python train.py --norm_place="pre" --norm_eps=1e-05 --init="normal" --init_std_up=0.038 --lr_head=0.00915 --seq_len=1024 --steps=8477
MLP neurons of a small language model. Each row is named by its layer, matrix (up: input weights; down: output weights) and neuron, and shows model dimensions 112-207. Each number is 128 + 24 x the weight over its row's rms, rounded and kept within 0 to 255. Numbers have three digits each.
After each neuron's rows, "fires before" lists the tokens most often just after its 100 highest values on Wikipedia text that the model never trained on.

L12.up351:159108111164149149098107092167124164101145102137117121086126101125111116153107100108127125106116101152136123127129096107120136174115122149152129134164142149110130110156123130112111161131104111144135108088126108135115092102134111105131132122100157093146100157134133159112123132134120101153
L12.down351:097142116142132140095150135097169144102163091127117086150144096107120138141106117101142144144117129150154160068101114123134121124132131114106140122113096152143121141155119131102110140077122134134100131159144088128131137085149130128138129136150069095157132119090128127093101144146118109154
fires before: ",", " he", " the", " she"

L6.up964:126133159156103087140136157114109147126107107110116140146117107114131118145104121127124132164102124134143126118154118143165134091149121134116176128098120106124098127103170165072136112156139141118160104135131139135138127112159132095126097149125134145122111122110092113194128113143124130118
L6.down964:119141148117119136123107129163155129113133122168106116148087107166140135125145092098108165111109116101119104143161087136100131114144079165135117086174117142114101178062152122117149110105141124140141128146124103145110109125150119125095094123129186075117100135121118115118145153170111137157
fires before: "ed", "ant", "ing", "ru", "n"

L8.up414:109107117103120136168127110114140175127129135082103142101138129118139152097116099116127147150106105142097149174161131100106146143124135145159129088163146118107132128143128125128073126146132160123126103093139128162133121148084092106088147125095130158179120172121108142103086096095128141117
L8.down414:171130141145097113150122148147139125091111150092142094104105131164134132128104159109132115152132116102116126126133122116155123082145094129111114168112168167138137137098157118110154109062130107114140105117084103096168126139115166104171110149081144119135091137153118147160078113097103137160
fires before: ":", " |", "2", "1", "ore"

L5.up5:146139135125137166135131114107136145123111106127143135182142126136108109151168146127121118107092147106108145111131175099180143177094114147107161086117148123125143169116130057084146129117152106135112142134127130113130176167106126130081148105126118153122122163169137156146153107109135141148
L5.down5:102153093169139120145099087105162145126131113129154155101090152155139127084117126117109092117114151127142137123121119132084157165163120163114142107122142109132105131158185122132121132139124133128108149118136112116152143121162103139183179135143121095144104110142133095108077145103151143081
fires before: ")", " |", ".", " (", " m"

L2.up107:123162131107129124113106121186091134127149168150134117151162173130151114158094102150118098138124130110142171137143145165115115072127163089127129132113140155148153110114136123098113090111128118142068134093121154148122141130105140105127140145138135123131146132122115168135135095122075087109
L2.down107:114153128118129108091122135118179135128098164132135155148153136152101146129100136120116113135120130111117128115125119143115073172158134084080108136122122126123139106100094103150145171120175106150135105140118130177128152162137168131157097127144119117113121154129089147123144114146122095143
fires before: "ign", "c", "iv", "pt", "p", "e"

L3.up941:119109153107143142117126102130103145143139162169144127108120113114136143157128161112150134185108151147109183111135139134099124107118138159087152093099108136105136151163137122122106111122100187156124156134158174098130115163064146160130129107122104113141169131134088127122141147151122100121
L3.down941:100102113127151180145098108154103135126139144142103116113148076115133165160105124095129160134137154128146110117118064121149098100118097143130109149118112125163159128107155123168153127118145142199113130159118120104166117105129117096149110089113118081171111148158114090146098157134137089153
fires before: " ", "In"

L12.up23:117096134179097162114160136164124158098117143142122140178119141144171141134155134147127137094113161099169096123128162156121101122140147104142142150092109105126147097134120072105146135104124165161159155171098115141127144095101138164122126146109129131096137118100124119145159113114141150096
L12.down23:101137135149091160110133081124096145095141122083139129121132110106097135085115123171109114134135132137103117138128129164162130129141186077108139184121126156085128125102142096136120126115074108118122168128168134067154128131123133093158123120117114116149091115151120125143125099183140100145
fires before: "0", "1", "2", "8", "3", "5"

L12.up338:151112122193168078135131138121129142124127176143158105114135106125155109114104111114091116125140161109169081087161086063134149167148136139173129134114159102113152127120141134161121167119137127155130115196112128128101114166135122095162116131158135142120086080145127133109181137138127131106
L12.down338:152137149104126119127096172120108136142147116124158180128135153099127134131113151140113154118123172110152112089098151089143073108105157121160121118083140142102127102140135118121164137120117131149134122123130158119114157127120136109136093108170125113128133132117098118130158160099149118136
fires before: " "

L12.up474:110100127166146145138118126086115135085143135087155137142137108107100156136119164098135095124129134078131085142144129143134151098139135093129133097135140154101157143124114154183080085124141133150211141137054129147113122118123140114176118118152119137130131134115127125121130144129153111129
L12.down474:130122105108136114101117113146121149082125161136123111126101094122134132124108154149135109153164136169116102156125142131115133114111112120123146121085130102139159119122104144157150090095111149120121152131140154117134134125145131150155125100156103116114104109133105142130180164079099103172
fires before: "ing", "ed", "-", "s", "ong", "es"

L11.up313:156091116157113144106110090172135139135130119136093108147117128073136137138125121117116130114129156143144127141136138143117167145126126171111120115119133105154161120143174133115122196144130141151140136112112134134086128122141136132151117130099144115175188125102129106131113136122128136124
L11.down313:136140142112150125141129130109141155115153111150144141133085104174165127136126099148113055108117154136117108101090120135108112130156123100116156138151112119153137132120130089150121107113107128127131113123116078144196144110149103131164148163095121147101102114119148117144094121127163109145
fires before: "7", "9", "4", "5", "8", "6"

L8.up178:104109137118144155122117130119131135177150107131138121130116122145140136149087132086135134137104130134139145094189134119109166132102147121106125172092146103143133102146126113130158151088124145113148140132108196067169178099164135104119101134117139146128136147142122088080112089136105131135
L8.down178:164150128161074075133160099174138089129150068099112097115165155150123124109113074071126148118108116139095139126108118125142156129150106127130144125147149136124118099104084163125147097122111113132164119121145132129167129147136163140134124111148158113151165105157137107158130130132145161096
fires before: "s", "t", ",", " of"

L12.up622:143140139126191109128107167123081148104114147158106091135100095147128109151126122113091143124123073124151110135150108111176152095158156166150163130155161105150111136120131168100129121126106090133158188122131108127132061119148067144127125143127145123089123144142117161109169151103079121109
L12.down622:101162090105114154124151166093151119092165128112176120154131086107133117116144127129136136149106180081163109139145168096178182143144127148115117079150141132171103176095152131162111139133153121085123164122145145129145122136142112130146121110165096143122108177122121134105119150086136132151
fires before: "ed", "er", "ated", "ian", "or", "r"

L2.up923:105125147129118112130149147086141133118138162101121149120105138143144152109108153129119112139095126167125150107129092139111133137146127178174158131112070083122147147127126168116117194078119142124110096135139125126124130138123087103126164155128113116165156133107084150130116178120148137106
L2.down923:141109140180119129104086096093131065105124098148145109107118118130161150152092101135102118134133139149161144116117097177124100128125146159181137112109050141140169175139100153126132128109158130107110105135138126098096099119116104098115162128114097160140129096109130140126147160176151133086
fires before: "|", "==", "===", "\n\n", " The", "="

L7.up225:129088096132162128099151137135125143109120139119098138138078159101114150107114125167159128092141112089164152114138138136139115166122142150120101111121129160142139101190156122156118117131126107106104120189127090113153182163141094123113136093128149154167130131091150079126112112126156069092
L7.down225:102109099135127106129135126093160130061113145114134158092157089149104117133149111168129106109190123099090116146088140121149142165136107180096146160121135099158111136116138116097131145125107149126147137111095114115146116092151102084084158128149166109138097149126104141145119164166170123154
fires before: "ed", "ent", "in", "an", "age", "ing"

L7.up196:123114173133097090109122109128109130145110136143139123118106130096118112122077157130128102166084146081126156120143095158107091175150119105177097119106117127152109144126131145126142107166105153132140108130090133131134106158126131134147138105127129108163107149115168097168132146113127098058
L7.down196:145123103151112148130138115117159146123155120129083141099140122117162156137117145158116147126121186088106141107149092116161097148109146156127171147122115086133115152144117156129118111113121099145133115161154129152163098113111081109130149121115123107158099122069115123102121121188125139122
fires before: " ", "000", "7"

L3.up717:120153141109129103171130195127129090129135156129142132141120173100125094153128117168102112102175121107182132091125076106118154119131086156134142082123132169137147109097129107114108081066112098117101144123125162137085128133136125123120162140102155137134124109107116112137114117143147101110
L3.down717:155133144100103100118127123111197141148127177138128092165109092119110154148164129118112146185113108140105140118142121095131148086111107111116111140109173103153082112130122101106143113114131108117154140155115106124103143098138118117139149145150128101139174095170087118126116124104144108083
fires before: "pt", "iv", "y", "ed", "ated"

L7.up729:144129116081112084087139117117110099138169138110104095123157114150122095154082175139112106135104108117152126155141150152122103090105144098141099098131128155147118113131179157102156124184097125131163100155132108111126121125146143157124137133123134154126114172108137119091119162192140112110
L7.down729:117170153180150139143167137116144108129139084149150118145138098102130175085094098108113147118105121146119125142150129151091156114114101098129175111140136108116088106148107127122115096128123147107118154148094072105126120087124128122104089122152102125124111144145119130165145111235093156091
fires before: "==", "===", "A", "D", "The", "M"

L5.up1016:186136045138122119168121106128113158126149117142166100153150114124152117107159140175139112111117114181124099118112105150100158128078115117146142073118129122150115131093126175130159121158097166142150102106118136126127138109112161127144136125130163120136112131146122106131117130115121143145
L5.down1016:085087125143089114184143104103114090057143091122085145143119148090106124136097104145104113081116134109141145107147156131134171151152129154103109146164102118108130102143161127129087139107072122120128170134129104137139149135100123143164125135131081129140145123152102094105146092195125139135
fires before: "s", "\n", ","

L2.up942:101126119144122115099147130166092113157119092143117131129136152130133130119111170137085140135175174133115105124128173133158136170121147150101129137124138129106157118129106146105062116070093063142162179098125107149111125164113089141098182138145136139120116097099082125108144126144139142123
L2.down942:104111110137157098162096117118134115083113148118146145129047122111119137157080122148135128194130143151113060110147115132144140102148110091144127096122121106089152141109148152116104127121169108090157114130118154082112132109168145119128094104178130131136119142132132132124114136184126123086
fires before: "y", "ents", "h", "hy", "io", "es"

L12.up27:149113152137128141131135166128107134126133100126098131067123132118134132123143144172175141205148115116103096170131121115140163130116137102107149159111107145079128147146089133153144111091142120116147149150156101096144101118114086134125112088093094148155114121123096116135153118111126134137
L12.down27:111146141184130117129138148173094115102163136086187077116123156112111115144078141104131120121155121096128139090132116153140100153169119123135153145111118151165097141097133154126091106177154135089186169106088103131093141120106124111116148125133138127124135082130126116163065147205130123141
fires before: "ed", "er", "e", "A", "ing", "es"

L5.up143:154061118135137172096170146141117189122144145053135163126141099110139148075124114113142113096143126138158124117152133131122128123120125115088112136165143092113103127125135126193137135157154175106131138096148138061102143138095111133118110136169112150129095098137130170116122147117143124155
L5.down143:106130129147160133129168109145116173112104133090088118126115097099143108191151094120128159112129137095081115122171125158139145136126122135134135144089076091142146172134157115098138055133131122154089160157134123150104106091147144144115145137133115107182124136155126111151058148140131102148
fires before: " |", "ch", "==", "c", " =="

L7.up137:107146123096155132115116161098139111120127174141129109126163085140110068155115182140130095127113137154134134109147095137150128111107071113139154129112112180109104152122128131074115143133165136128175133118151166135108122156139094144131132144152158169135106145149137114116119167171093100096
L7.down137:119156130102116133087119093116151168143132163149111136174116104141127118129105093161127111078139140133149151149129139116119113138106140165128125140122164136110143103106132078130160151151162058157089115108073133127163104133149129113084116125151128094157111106135151127090143119132169174136
fires before: "==", "The", "===", "A", "In"

L5.up613:133119154121151109140155091135123156120100126109127157148156117120115151175120128098118169111138160131129109128188149169109125108118103097103128124148123116129156101119101149171117153145124126093103131141145152089183100109098116110150112149122112111140101187122081109129131119073154047109
L5.down613:109143118174158139151079118125168096111137117111104123144182111123134086136108112127160119121147119158141116149183135176139110105118142124100099143132148136128111141135123133102099061142158113145131141155151118086116116144128104111150145138111109141115130137115121066148151123100138119143
fires before: " |", "ch", "ut", "s", "c"

L12.up414:143169144144111123118101138128119114170110104153152102109151140117141128132113086082148098122165090162122090114099109121144139123154135149132105123160151185122131152128147117111114130111130174144136134131105097157106111087112102190086134134129134122117110141133128168131151131104091102126
L12.down414:098135156147151160114092113104124150145076142127106095132164082150157163151108128103115117132158114106115112099136107132089152113098160143159146160115151142107120138131143099119201107130107183112127156134129118084123135112127115164123121141163082139135087113050116137120123115166121127171
fires before: ",", " he", " the"

L12.up975:124085123133131143146134113146090103147151152111147143130117108151121141163148129123114159153119129096086184096126154117128128118178145124103176130135125142154099121119159106129096141146138129142160162125146106153129126100148150177126101130109134113157142113118130116133141133127167125148
L12.down975:169115104142105116126156130111127084155143151129093128117126142111178148158155115140107125130099118119143100128133111086170114138117090119120111135176101162154134140162140131141144142144159142116152146137112082121136143097072131138109121117114152124109113106111143118150115117182154096144
fires before: "ed", "iv", "ted", "es", "ated", "ing"

L6.up607:129084133169136093130095150089115106092181144136109075158163106130133090159129170155123101133128107140112157117158129145168186148142107118124145100099109125123137132132108137098138131138097097159108086102098163141110119085115125149098109130138139136109123117176111129143104164146115159116
L6.down607:154122143091142139104138149155154130183134128146092124124140105108131157149089101138132100143137134158110142120157141107146103142131163157104130166130147109152140132105124143122123144093099141127096125129107113086101119105127158086109208132103108114118141164114169139148095148194104123132
fires before: "==", "\n\n", "===", "A", "In", "The"

L6.up684:146140116107121112152117137106133135128095140124091139119139128132108141154138098136107093151105181142107149129170091138146143129148163175115162118107081145094157134099104107150126161148154105139107119085128139141124087137126146154086160085128119098094128115133090076149119141080115132144
L6.down684:115180116131118134173101124138126150115186086112150151085106111121122132108111132127148132145146121109118166124139122125138133133153089116136113116090152139135115129173142126137127141103096105132118145128131177126188183099139101104154105167145164173128143169144108151144110129100131117156
fires before: " |", ":", "s", "ult", "le"

L8.up660:145114157121124155103115091122121104140144101123144108162099121168099113156152081134162142091146125124120136096153107148127147118158130159139117115091152140155118136095081195119107129126114131132111087072125162097125173075105129105143142132065171128082132132168128118112109107117116167167
L8.down660:119121122155122108133121154170136129133114132127116106134148181134196145096097130138099080095136148123142105087128180137155144158125131104108143158151105125097134119148100085113162108104170115109098147164115079142123122142110113108134132121115133114121080179178112129107125142128157093067
fires before: "s", ",", "\n", "r"

L7.up731:146103127119139134133170144107105147110154134129126145126112125159149143137126151185155142135086105116168186128126134149151132156154123115144090141166091105104117147104175130154133147143148122163122107118143183078138106144080057108140144122134106141153080137114143128148131093148123157124
L7.down731:110111147137139154117055138110119118171091127105148133121093124144138135115105107134098128167156147154112112165118134156100111132144101141142145123072126166087111139095110119099130111155130163104159174120107120090116124116137154100111111102128128095110105132113120087124121157210163072154
fires before: "==", "===", "The", "In", "M", "A"

L7.up238:087148164108128102160128146157133150146122110124116154170137137119122131131102149177131129118122123131111104096151118133112098155111123161138120115132138140188137123092108154139138139115064137142141172126159116113113102117125099102111123120120111064175153104094153109146120155111146144124
L7.down238:100124118170149144119097111147134099110165098134133098128190142131178157150107127085105152150155119123139143123143137145145119083156171110115160123059110154067153116181121139114104137119187122136149134147105147173119137101145105125109118117170105169094093121101150120103150133225128152106
fires before: "==", "===", "The", "A", "M"

L3.up892:121119101065101142154118148176160130104168152124128118119178112161113109129137115161110113120097135158115117137108120124165176138102133164132169133081105172150130106081147149155115162131158141143129105119155143108143159146121160119140111135162135116094107092138132145117100089149107119118
L3.down892:076135096101148104094146163127147133095130143123109126136159116188153085136140123139106140088101131095149156123147126123124130162159155177101164145139128151099132099090137104167104098074137121144161147103141147117090146090134141125137145095146125115099082109152141121099115123143159123138
fires before: "p", "ver", "arly", "ar", "ff"

L3.up110:149113113096098095126108106137118109139123160141127114111119128144097096179117088170136080069177086172139126092132164119140132149112146145106087158124122161147119139166132127104164121134200123105137162097093149116142174098154120117155132132155115122116072098115094114147129137176114087113
L3.down110:157122142128108124137118114120113111121127112091133112157158078136144124108165157075108157130083107142131166137138117141128135085140141143162129116168123125131156154115129128179121153168107117150146122130175118142115118121155114180171134085159145139158103114093143120164147147158167164138
fires before: ",", "ence", "ing", " in", " and"

L8.up955:128135152100104116133135139159096101116139125093166119187097120137127157099138159125108114106141106168110137124124111139138135147125077141140130138093188142165160126076155134143163119099116118088103130141103140130132120121113085151100113112193101126131134114065137137107133122143125110081
L8.down955:140111131164118182151144141114099090138123151094154089102179125102140089160147096105149153132122146145150141074101093103160147134164150135125118117124131126124105121144122183118150119094119113123120137094125137143125091142124114150107118085169101116114129135130136137135130119089157120160
fires before: " ", "ruary", ",", " to"

L12.up528:139098140135120117164126155103144119086119153103134129145073129112061080119091112061109130114117166161123146102135168128105142154140122100143140132132145150131126108127093156108098132103088105112163124110087092163117175138098114118127117143099140147095149125158140122104147133133123106126
L12.down528:140100135166115084140106100101105133140125158094138187146069125173147131101102119133092133126138087107087074109145107189111132128157103212169154083144121128121172143111103079139118130133116108093143097142117135165136136087127163116146100124130152116112089124152106105123127141179131107174
fires before: "ed", "ation", "ition", "ion", "ing", "ations"

L3.up290:105130139140161168128121152120155109107092158134157136141159138123133151146123141148123109136110143122091143150109139164129144102125144137141119132123138163125159168089116139146132123114162129105167141097085115089191154086108128111105127105095102113130133156101083102124133123104108085143
L3.down290:119151100106132162115139125099154138142122096144154139118142090129115189134142132157143109092124149128166122143154172145133151139134133128152128118146152118163153108106145153119104101092114116143131141121094100107138092065159123128117102130115142127162050104102116114149106130107116093123
fires before: "ing", "|", "op", "ed", "ts", "s"

L6.up774:114105099165108143114127131108134148114160134082127105093155118133151136146113134143123148168075083128116126091148127128159143128069119147148157112143166111148148138147151166104090092116100117146124137142132137132124141063122056150136134137109140107166143147106115132130086171156120127121
L6.down774:107150157175121138149164127117115148122144138097129158110127119118103132131117123139192112140116110149139130120169134134133077130135124146100145131141112132119129135108147104150156115143142079124104147095158152093117134102139151118127110145068139149108120138105126120128134102255125129101
fires before: "==", "===", "A", "The", "In", "M"

L6.up334:103128171152114180144106109092145135138139093088112121124089092118182133091111129137158112140109107109158155105130131159097106155143131115151172136087144191137116093114147161118134097144131104104126160112169106169130142096133102121100092127104106154116091150124147151157119127151125142121
L6.down334:150111124132132126098163152104143110134117113119128165176106131136127131116136120143128140134201152130097104117137125146117139130120143121112072127088088129167118159165134118126124144112133149142150123122112150080102063106078180100123102107122131146108104085121117156117143127118111106125
fires before: "1", "2", "02", "00", "01", "6"

L12.up225:124095148169106115151118151118138134165151150135113121100106104102139171153159125118102133092095107109133092116121151116159149132143090170161128151121090112080138117144189165177127148109127133145118122175126143122131181093115101114118149138127152116126099130079128126126173162100181138115
L12.down225:147108136130139108182144164148114132123129087140155142106135135134140133137138139111136141160158165124127156109157077159122138154127137130144147142156166146116112101130126161115157076092108117117120115130120088141103164159119135116155112148113147112118131159182107127150132118094167130097
fires before: " ", "2", "1"

L8.up994:096143143118148127125102121153133132148127117131106124124082112113102069123102131131116103132125104154086085141155125108122140109168145132089105124123154156164129153115128171175112136124138155150191085154109119133149147082081151106149154138076145119133155137170135096162152164150094154059
L8.down994:127117137087124149120097148144113112168156139140104138100122129162129148114122114135143120140176103133093145089099108116081149168158145099165119137121129148155114172093162163118106130127127090133121113116123153159143139130131141115138140103103130132093123169146139121135088159075136134112
fires before: " ", "s", "1"

L12.up549:096123131144160171111144131108138134103114156153093132130106142117154152145153153153150120138100156100127118097123118178133137152155116126159150120133100113090125151144126130142106146092110114102122116103144104137158137141113148171127141116133110117091122104114117140129147129125084111101
L12.down549:094089119142146118147154128117134134115100109126159106157104114121161148131079111152132151129090121111121124166140094147122123121111157145136127147144114114076115120160117101142142147097106140115099128122152124123096071093098159154150109145182139139106106138127135142157120164156112156136
fires before: "2", "4", "5", "8", "1"

L2.up629:131133139117131114093157122121129104128171151141128129162151160084116123118156063111147084132145127108108135116131148140126124134115135145127125147122104130098214106167130157074128148103155098174104083136132152167123158126105105126146148146133131125151158140141090162116129103172157109108
L2.down629:144135118066170101117118137159169133133127121161133106123131142137127129113128102137113134160102115149126134110140140111144159093102153109098165089125152106160112102143139138119158105100160104101100150132140123145114128096130145156130106092148128134109094149110085146087107137163103192166
fires before: "ign", "c", "ch", " ", "ide", " the"

L12.up188:093129144148101133094113140120150107066124100104106123151121069157139113115145156120100104057105149147108159125124087114159166101122110136130115104128167166144184122135115140126118100118150118142153166092177148132155205106127151135133095137112118078065100103137149126128122111155134121084
L12.down188:118090137128131117111118126091122122170105100117155098145139144124122117122103148134092169127106096122125137164133126104127141148096120146137073094146163155131140140085127152113148121091150111131168143154112129184137096119139121134171123131156143155135107090093163089144106174128126146134
fires before: "ed", "ing", "olog", "s"

L8.up365:102089130155150150133139156166094084140109128129149134132106119093143152106144091124168110153075173102119138146117100134112138113089138116122145125092097122114143137108111145113099104178109157142159103124118149115127136148101158110146082096144169139139154145146135135143157118105163091116
L8.down365:171157166139137152141108142137176128151091161107162122114156111087094131153104181151128136165102122162160166104125088135075129138096071150108145135146143162103122149162112154104154174087114116139098133115101145163099116142105138130157140099111096119109156117172116102108116093151156144136
fires before: " ", "\n", "y", " |", "ed", " to"

L12.up342:129096146122094102143133114154128135151139090118104120134075100150093100140111136139120164119092121090122155107148148157108142167094154102107103139125120074128167162122100102093109133115129146151133120142097102146139163172128156178122045143099180102122103130115162087117101154120147139176
L12.down342:155123110134134134097119116110143131111118123169116106123116126090124152127165101136132163167159190119128130129128151171089115110123145114115147128139164134116132123166096154096116128161122103159117118130151124128113123077166065152133162095116129160124087127130106126113118118192089156131
fires before: "ing", "e", "ed", "es", "ment", "ion"

L8.up835:134127172202127117129151174117128168060123160091140135154079124132110118137126111111145106131148122106117106122116149125110148167125122090098112093151141125113115114139117103136095166135119125127158099131134098119121214103144104141157117143082117140133094116149117155120140121135120133144
L8.down835:096131104170123138167112130151101169154129173071148097165139140134162120120115160164111107134160113091122147103139169116122079133114092138114153097145174158136191113143137130156100083156153107094142127112105118151123155126108123133136108105116105076164122125147102113117150137138127153154
fires before: "ed", "e", "es", " to", "ing", "u"

L12.up304:166095152113118131123122106130119160142107165095075114146132145145167124108139122103124120106136159102142100084126134109145137125123111123098121100118121123124135072131137168161129137114138125170166093132068162093136135113123160103141158104152117115112165133128112111086144116092111116116
L12.down304:079162143162165136163129124125110111163127159138143120144112102108096126147144108134108122108120122162120148123089102145137154124129142147136169141150138173135087118176116123119116090152138124122116076096134107109166147157145108146142149119118157131107126132112124097185113138096143133135
fires before: " ", "4", " |"

L6.up409:172146121161150112133129139135130116134109108084155162159062141167147131149123142114127102133120081106131133087121136124071130154105130128130108193102115088141154134124135115086105140087135115153117146128150145148137110136160103136124126148085152129083154100119159054129101130169160142141
L6.down409:107086130155122164144112126125148118113102137110117163127078099144119118134154112140078135114142135138169149136095126135127082125143144107142109122131121158130125119108135121123124173138137109075147118087161165110127142118125153109118106127082145093127126130118201129065108081165150150121
fires before: " ", "\n", "ary", " —", "ip"

L6.up124:128145114094114122120140129136111107100181128102115161116121117141174158114135121109120147141129130106114097095136112124165139160142100129163200147107143124134130116050190126148179146140123113145116141115171156138165101120141134122120112137144134136113125125133098152161157180158109118123
L6.down124:145147122110101114146094117108101068132112179132088110099147132128127135180135122100125146129134132082124091127119083159139134130131146121152135129125119124167085150127139133118150133080098118205110131113135136132093151163091149104156107196120103120157081123123089098124128158126148119127
fires before: " ", "1", "02", ","

L3.up330:098153138158138157123153112099140149119105156102113133142131153112069136110109087183095154127083093130152102112155117150140109123168151150122155141128143140096183067103088100124119134142163099151151098111138098154142176114124118108109104139152154134157156165130139149137164092105089146154
L3.down330:105144125113125143122139176121127160075130144133107114107113068118136130120072121152084138133105172105129145107146086168098135121129120145105135111113124115106166126139127085131148179170144139117135142118137164126098136114159114127139172139149132101139142112142104156081136112137160165115
fires before: " |", "e", ")", "g", "le", "i"

L11.up871:116136126161110139102146146085147117114152150135141104143140103179169134143131136138108128134134078153133124143130125127188160106195131161113181127139159113157119117133114164128124124082134155154160128123151128163150128111146122174141059105132145092103107124119131111133142117101139097114
L11.down871:159124137132125090155199155078085109083107111104141155124162098104161124135118148115127132120119133126154104118158179100110055139111123139128144122156154131123137128142111152136123118092118097110135160113130098108148108176126090130140108108115150089127123160110145095092130169171095116165
fires before: "ed", "er", "ing", "ation"

L3.up46:157158125104130117165140132174156153119125101151125105124063099103145100064121137111136144107114142116161140113129189106161122142105115177096140160078157110123127125162106137120118136131109108125093097096127107131188138165138132127137117167148126089086141121120138108107131175178147093102
L3.down46:103143122109100145179097121180130153102173148153170136126106131172093095106120115132127074140092106131080154157120127114113167120142149105120131096112136125112114149105187095162138094162131119128110154169118145127109132114137099131137159183139149123111097077142143169086187156193136108125
fires before: "ed", "\n", "e", "ing", "es", " in"

L12.up880:158101123157127125121133100079088076127133153099112130094126120115098100056125139162186140111136143096192124094118108159117116136148096117125129133134112157129120103109106086108159126095118145126126160100135130112092145122093157128133145154130105089148120148110139153109146132128118147145
L12.down880:134106141150142102145119116191146128147130107103121122145090108118122139079113105118089150132121089081117094119127179077150185175131121106138120148113165151128143157125155098142122127087155117133104133129129145144082113156154156134148105108134166149123180130104138092070106117101077161115
fires before: " ", " the", "c", "1", "l", "ch"

L11.up210:110148171162096100161121098129133128112081154129108100157124114106162144097095119182090103121162157119128135151140100188102152157154103142142135146124113148141102132135141098099106142140116104100174130092129131154124105153119118100138115060107142111144171110159127129126183151107112121107
L11.down210:123156130186147126143078151170164160089116116119112114139147131125141122155149153127144087103124130148101099122123140108127119128133125118157124158121114095102144095099107122109103131091122112126169114132152128147165140154092151098183123159123065122119151106158107123146164164147085146137
fires before: "7", "5", "9", "2", "1"

L6.up517:113104123108123108170138077130124126147112143136134090149129122120173129151059122110131134187135113158124112102142127141079091140149147153141110167117100140118107148130098167083137164101175093107102116184137119133157118131143089099129085085124137083129137122099088132140078126164141107139
L6.down517:148164136121127102119111130108147136117131133103123153090118134102087093164170100118074132147127138101160138122105128126127116137054135095123167127150112114118130136165145122131156078115090181114141176117130142134088161118093154159113163159127123169143097117105134168113179123200156118070
fires before: "==", " ", "===", "The", "In", "M"

L2.up730:181090114130150114075153129139093082131160117130143136142086151083106064145079098141144138162100168144108125144145134128118138167155114155099113149148136128098176175150138115112108124111105097129158125135172164111157127122107097104123132138088149093150154117121130149100108112121101097101
L2.down730:138100080148167150102134170133136134134143110132175103083117174078095128122100178132131138139100171131105111116139113094152165105136065106118147150109122136135134129124132158100126109130122112113125077132127102097123145125108140153126089151164147110167126107095126146114157154097134092147
fires before: "y", "ro", "n", "h", "hy", "t"

L8.up1020:113125127152139154111112156115169119149163109129136100099134144119124185163122145100133123124143104156118155077125080153147171159184105169137128112114101111130142152157095141139131109121096125168101113143122096087137146114098124186113131094164085110125115131137117164134114134170107100157
L8.down1020:088100140220109140121118186088111094130165123099108116092152132133152151155139134143087146136123113137126140101098074112137169172122103147134114107101080130158179162146115141168150129113120123114084090121111068117135135130089119157124109130128086104141099112152115160164089169135122128138
fires before: " he", ",", " the", " He", " The", " they"

L6.up412:121169129168137138125129106139147167094152132183108139115125145155129156106134155095108129109104120117149126064106161142058093112146117092141088113108131086130115100118152132118169155095132165151166149153126129123132095136130117083084118138139155124144146194114145110134116142154135137129
L6.down412:122180163102123108143107154128144116129153149107147119106059089114132103157102112110125135103137144150144110123116137122111088124105048154130176158126147142131137158096105128124137145117130125124155128124108136135166135143126077140181115108137139089152133082105131108150144135093147100134
fires before: " ", "\n", "ters", "ter"